python train.py --head_dim=128 --positions="learned" --attn_scale=0.0884 --init_std_qkv=0.014 --init_std_up=0.014 --init_std_down=0.00313 --beta1=0.95 --schedule="wsd" --train_tokens=577600000
MLP neurons of a small language model. Each row is named by its layer, matrix (up: input weights) and neuron, and shows model dimensions 304-399. Each number is 128 + 24 x the weight over its row's rms, rounded and kept within 0 to 255. Numbers have three digits each.
After each neuron's rows, "fires after" lists the tokens most often just before its 100 highest values on Wikipedia text that the model never trained on.

L7.up724:108138137119141116133161156120101080131153147152150101124132125147118088168114101112115168117114162132122116114144162121112105138103116160134120166095153110148153114123117093155119158155111146113130110142093104131108113072153095086122113087112144129065161150111119113126119164128114081144
fires after: "\n", " |", " | Length |", " | Location"

L5.up54:100182136139147130146125127105110124136148091090145106151160092150144131146064115122119171166178139178064127139134118091110130120108097126157129168128131159125126145174086102141127171118134183116117111158117132118136126149126143108192151117114112119151137181152114112111119098146092145106
fires after: "1", "6", "2", "0", "5", "3"

L7.up1003:145142119102134126132123155176132119071139124115154140081114130129110108141121091128134128159102118125152145107092128154131132170113090109175095141124116142148123112140098084090126151143122133108121157145148127183130105166110139115180146110125119109128155128100139149128086117167120135140
fires after: "\n", "- ", "| ", "020", ", Massachusetts"

L5.up981:110144110146130134107138129125109125108123115127113156104146149138129133118147149156101082119126167148174126142132113132103083146105109129174108146045146115111153116129170131142144109128105150132148146116138081115183131135130129081114140162118128143178120110147134106158118131141175104078
fires after: ".", "'", "ong"

L2.up719:147130115145148101116126197083142155107155121163092101149140123151118183124136129120126123140115085086124144108143096146165125124174129135153154125087140106171139113155120106179144120106078120131130126104143146105152133119131127144108069147098134072081135165110140118132133092099101121158
fires after: "1", "2", "4", "5", "6", "0"

L2.up1265:126115094136116144151138060121133153119154141135131125151121168127128120113111114083094122174121118128140137171152149135123111131131134166086121141125118120078126088132096104153149132114134110141125123125113111161145074112144179116146149115103121139132099125112119135115135132143124115095
fires after: "\n"

L7.up851:145173132106113109155178111100128136164117102144158160151180108112177166143111116109142130097130129137125143120156097083108110143141177108164162129124127141147119141158131150121142128070110157105177151117137121173091102173098140143123127171160115133105096131136106106141155134160167105112
fires after: "\n", " |", " |  |", ") |  |"

L2.up1278:093156157130124136146176109079127132127143166154163074151131123084127067061094138111123140127161136096147130115121083131131099136142142134139168136084087096137114140112149153132125102122114112102135114130153167090157144133163085137113130112127171182137164161102125057130152175126127108112
fires after: "\n", " |", " =", "→"

L2.up1177:165151136139147139131089115139113126142158132109116119138131120124133118098116152093106145104123123163105139151145147101111137105148173143114131130157115117101161095147086094141157148141146092138132155159138107113127126111151144097144185103123106101130119138102107117075125173135092119165
fires after: "\n"

L5.up28:128135104136153097147072119127127117131113105104118113118147152102107106079168105135085188099173174160173141148150151137105195143151144131144108140080096138101137129100157140149151098185169128117128134154165146121149089112150127116127173138121115146064096133138127142162139114158112151117
fires after: " | ", "; ", "1"

L2.up433:160117113115076126152150146089126136133111147168119113132154181158139114107148191147132121142103112133100106126119136089109108106143150130155139131131125133126099138101174118115100168141121087169157130112103136112154159159093156149132141132141151127117073116115124137140115147142164152141
fires after: " |", ")", "===", " | Length |", " ==="

L7.up1339:144168113105117148179120128115105143118149092103106139096150123116096135140132134103140114126110120090123143110123098174091131140137117122103142121150120127118189144158117103105113112096136138086170082142106106118097137117100135159084097098145108133124123103118114119169131127137160127165
fires after: "\n", "- ", "4", "3", "2"

L5.up515:134129160131131128131122186103139137158103100087133116132124119137184076126141140101107135107152112141127145140126158099104128124120116182168093133116141137158163074130128131109123102128123138128101191150131091136149112121133163115107167151129092159127164136134118143091137119116125150135
fires after: ".", "\".", ")."

L2.up51:124148152089089130083090118094135128130086141089108122148168121131117139107194078114160092064111095113153164096090137122159151137113126123117131109132090102131119144120110160104159154135160169091159134127114140095114145106154074135108139141097137146128117116119105110110130164130127148130
fires after: " | "

L5.up52:105148136170106096101155148145125116111128119106122116120185117152129153154115086104084081102165175113120112127129098106130138141127089121133127119156113118102141108124099108108111125133094110116148106115109182140152138076143130096121156141139139117172170118097123134080116091161170153155
fires after: ".", " Ab", "st"

L5.up634:129101115099110145164119143164150117121146123130142178122117118152161169137139137118125096107123087116121132156087111117152142116092118154144121134139120139123113099151172182124127117131106139120152118121110108106141173128124103117152139120107113111164106094084144124078112133143148086150
fires after: "0", "1", "3", "2", "4"

L2.up204:088185103138126164093114121164107143156118111136116128101138123135115107138124138104118116094162111131128124130164068127123135202133184131122137142124133141138090100136165175122073115144109129092164135127139124145132103100157129112063173115142141130139098166147111095103111114172111147104
fires after: "1", "2"

L5.up138:146091118121140114144111139144125123117184181142135120125161138142148151164112140103107114113130122114142140164187110137108103112100133083068123139175146143113169125132056144123165189126140110127103160138112149141127133144120100144141191106148092112114152117125141104115111139088136116131
fires after: "1", "2", "–"

L2.up1518:182126147139095148110145144165137145128131155083168138088142146074144119166090078142110144089090089144125092148126130118116104145135160165105152144113124153154153154102132133101104121113095116124133122152178086164148130134099146138116118139150145119169158132101125119095109131109110127122
fires after: "2", "1"

L5.up743:135135196112132119124135122124129087125102105110104076119108118147121101157143125125138148086112102140115106142145099152139144114133133139164136124094129124114109186173156150113150097142100145085110092116148112126110152108106124101119181103128127155146120122148147116122138146128136134109
fires after: " | ", "0", "1", "; ", "2"

L5.up684:129127174109148137128119102126147141189068137065126107134131087134117109096110094170114129119151169127153155093120146157134088083064114148154116124128133105105157110109141095138157110141105118113123094112117132147106158108159105117129071150183168117107085119114114155104197150112114141142
fires after: " | ", "; ", ".", "-", " (", " / ("

L5.up1398:101112124110120161149156096129095114086153110127111133119166132104126102156112132127122110141161091126104173095137106167126149165084119114130163151125114169157132125129123135130116137147117152131085122119144119110131096142064141104120136082158124111168124067161112105126165093149114124187
fires after: " | ", ",", "; ", " | L ", "42", "99"

L7.up278:159132162083097121185156149091129152100149135115145143157129122139143097115110130179127102095137093122086127158132103143110093146127141132116085157104161111057138097131122116120099114137141137096144084131170146142090118099156132097098105087144123136106111151110153078096106116150126119106
fires after: "\n", "- ", "| ", "2", " (", "–"

L2.up612:146154143141133100078114141109090129132137113136140139133117137106126107133159117168131132125078132104148080167131159178150114187139147139152115118075162085068130105135154105148118109119080117113146141150090106167130102145086169085132089074157107120139132156131125107123165151122169111132
fires after: "\n", "\n\n"

L5.up1333:135128097130101154125122132165098116147141144134172108146130125074145149114132138095166140126151141100134129104136114205109129144087118145154097125145141179127111162112160063140116113133083121136172099127133064096105133144131138106094108124120130154133084165111154124102084091148123091116
fires after: "1", "2"

L2.up855:119159143157144139128123139113132117109122163154116114131166131135137113103143106137143145137101074162123149109098103091147106134155125146159123104115130078163108127111099129100093138153131102165110112136132172061120096125166104130124158155139109122147148159092069131117099104123132092105
fires after: ",", " | "

L5.up1228:125131140112108152149119126108141113139135159142103104133125162142124103138136132169141169140128113163097067102142110161103128172177182144124161124105131144107162140101149089088091130120124145116125118162129134107098102109144190074102109115123093109196100090149106148171165148142166139173
fires after: ":", " |", ",", "-", "|", ";"

L5.up1408:158108152166126125105100131152151143109093123105136108159181153125136176105097121190151140109185097118127110161106128149160126116134130176133136123073112102121110083134112157121123093150105104120087108131132136155087124175136144109102103107107117106096089137114090138127165148094138070152
fires after: ".", " | ", "; ", "a", "1"

L2.up221:126138119110154174137100129116088156136158096094139141131154150143176119149141139121119086115161161132122134120156078108161150144124076153167169162104132141171167129128131140105095134137129136153143099134165110139153099122131063130107119136166135076136111122176078116112131123120093124095
fires after: " | ", ",", " (", " | League", "1"

L2.up241:122142161112135164106130169105097091110168148163121133143130154119181086128103138153113131114115117137110094101088180108135131165187150137095126145119130173107120137163113169120101166099123136092151108109093137143127148143093122108089139092120111137109133123136063130108075097148146164105
fires after: "\n"

L2.up1317:115124144111114117154173116129095177123133120128133065093142150100150149173128127116133105142092081144180151136132189127110136119127139174134160163077121148106133106123078074143159115131090117145117135167157151163107116155123131145162130137139095150117130167128131128153148094114127134118
fires after: "\n"

L2.up1077:124147140129142121122116137110105104113088168120138128132148148142168108129133153128128127135141143154135108148135115119100113094121159146116144155161123145121137174112104143139081125139135157162136061144142130123076101142151082126123097124141169087115154131167088136175135110137137109147
fires after: " (", " Edwards", "ober", "and", "arget", " Johnson"

L2.up1120:136152116139112126133153056129155092119151133121120124114152191141126164146125117129087120126083131132170140106145122134089125134140105109128164154113086129133125132122158109125144115088160137086117131120104143118117152163123164149139124120077113118123121105121107105145165142131147127148
fires after: " =", " |", " | —N/a |", ") ="

L5.up124:147104124161106126098118098139100132105135155146187128136119097117149145159127108134138094093165119127127135095131109128145131130138102149120085093124107132091122159143082123117122091120173120115141149160118125158157135100120153124106123162134150137102161099162117085158088157105136126124
fires after: ", ", " November ", " December ", " January ", " September ", " October "

L5.up1448:139097105148103170113129118133106105151112125131150108124142165090100166152137175148106139146126131144148145145135099146103113139109100161084159101128103132122119108125125083150126132124107142136099156159113065144116138158119133105103125099129086152165088096126115102133145177159093118177
fires after: " $", ":", ",", "-", " was $", " | $"

L5.up1106:146106163116156165138096143133141127112110138110106125120124171128154130099116106170148124100126103141129169128121134160130149140107117115176136131128107111119127117092083087138127162174159162103130154126082079087123135163160102087124107161125155135068107121127170127116159097150095105137
fires after: " | ", "; "

L5.up681:074121114131134116134130120105062119144124140156100119095106149151145157127118144114108114112117122100129163128076145120120093099087122092093111129151155169100135119127153109104134141133106131120117113127131165144111152170125104104176141145061153139126163145104136142115128112167095154166
fires after: "2", "1", "0", "4", "5", " Br"

L2.up820:118147138139130153129131074138134085111160157121096108141126142111107126144120130098107108135119089157101143128122092169154107136117133118130125162098118154101106133115137130148102156097083103086132129111108147184096140105140088151153106096105085091112120085118125135130135122090117139158
fires after: " =", ") =", ".", ")"

L2.up1158:161138103130167130072139111152126118140103117094131098130136130141130138108091079151163130125149137129130139128115142125113162090139142113149105095112160104130129085109128163141136144112112125122149145159160088153120132147169125122116166121143133094147133106154134084115208176145117155124
fires after: "; ", " | ", "2", "12", "11", "9"

L5.up1476:150135138144112116096154130084098186155124146107155101136128127152155110130110132115161105124097139136124138105164136132148124092150132122171130133103146176173104124103163117108147141079129143140133145139113151146092130133122158149107142131094111173165104092138116128153114146107136162103
fires after: " |", ")", "."

L5.up922:099139109132127117138114117135146152124094132108165164110179136117124108134124107145167122107092134164148105075145127161103105126083083167175135153143151105094137121136137111125091122132107131105141145158121131134086158156087118121120125116157166128111143172150126137149121153114153131171
fires after: "–", " ", " No.", "2", "-"

L2.up48:163115143139140145102127135135084159118153096147146095154136160113105115169113169123114135132105090185105110125112091155089119178098159101122125157115134128109112140144152177126120133128106115121108157115132117125151107139085110107159146102112132107131160140136120143087170121103130108145
fires after: "1", "2", " For every "

L2.up154:148126142150141115116146138114123138145132123105149143105139129099146159133162105150138155126172101104141113121118095153173120116126106143134117150138128120156125142094081136126130071143155112087136126156161125166129153107132126102135150135090114121085133075114153095147144151137134112076
fires after: "| ", " | ", "\n", " | November ", "."

L5.up785:112155130130160161121049127159121134150098163131091126108121149106118137105082148131155107129103125095152126147097149144105095141137136135155163090108137125136123120107128130154165172124150114121133172098120144124090146119129147123151085097140107158155138110125143096126109107126103143177
fires after: "- ", " (", "| "

L5.up64:104123115129150159121147118132136108129145088111094143111142157095132092127160116122100142189126120116113180131078186150126073130109131131136141110159139118128135137128149127117125159112118169098141137136134153132144125155185119108174121167116117153164114114121115146159135142128149140159
fires after: " | ", "2", "–"

L2.up1393:118132140133160171116119164097129156110127101129100149124136152101188150062133114120122131149130146122170123142130102100111117142145115130133150126087095088160156166101150137116104108133153122146132123131124148058120135121152129087166141124151115129112135159110078108122098146094186130158
fires after: " | ", "; ", "i ("

L2.up347:143099160128130197130168119106108134183135116116143125094122115120089081176119145172094152167147152160106121121144142108141142114105101148144114112116126166098108107124136119128105130143166090109105156165121158129089144111162117133148114159115111112103136096104115123175118146099140180185
fires after: "\n", " Indoor", " |", "s |"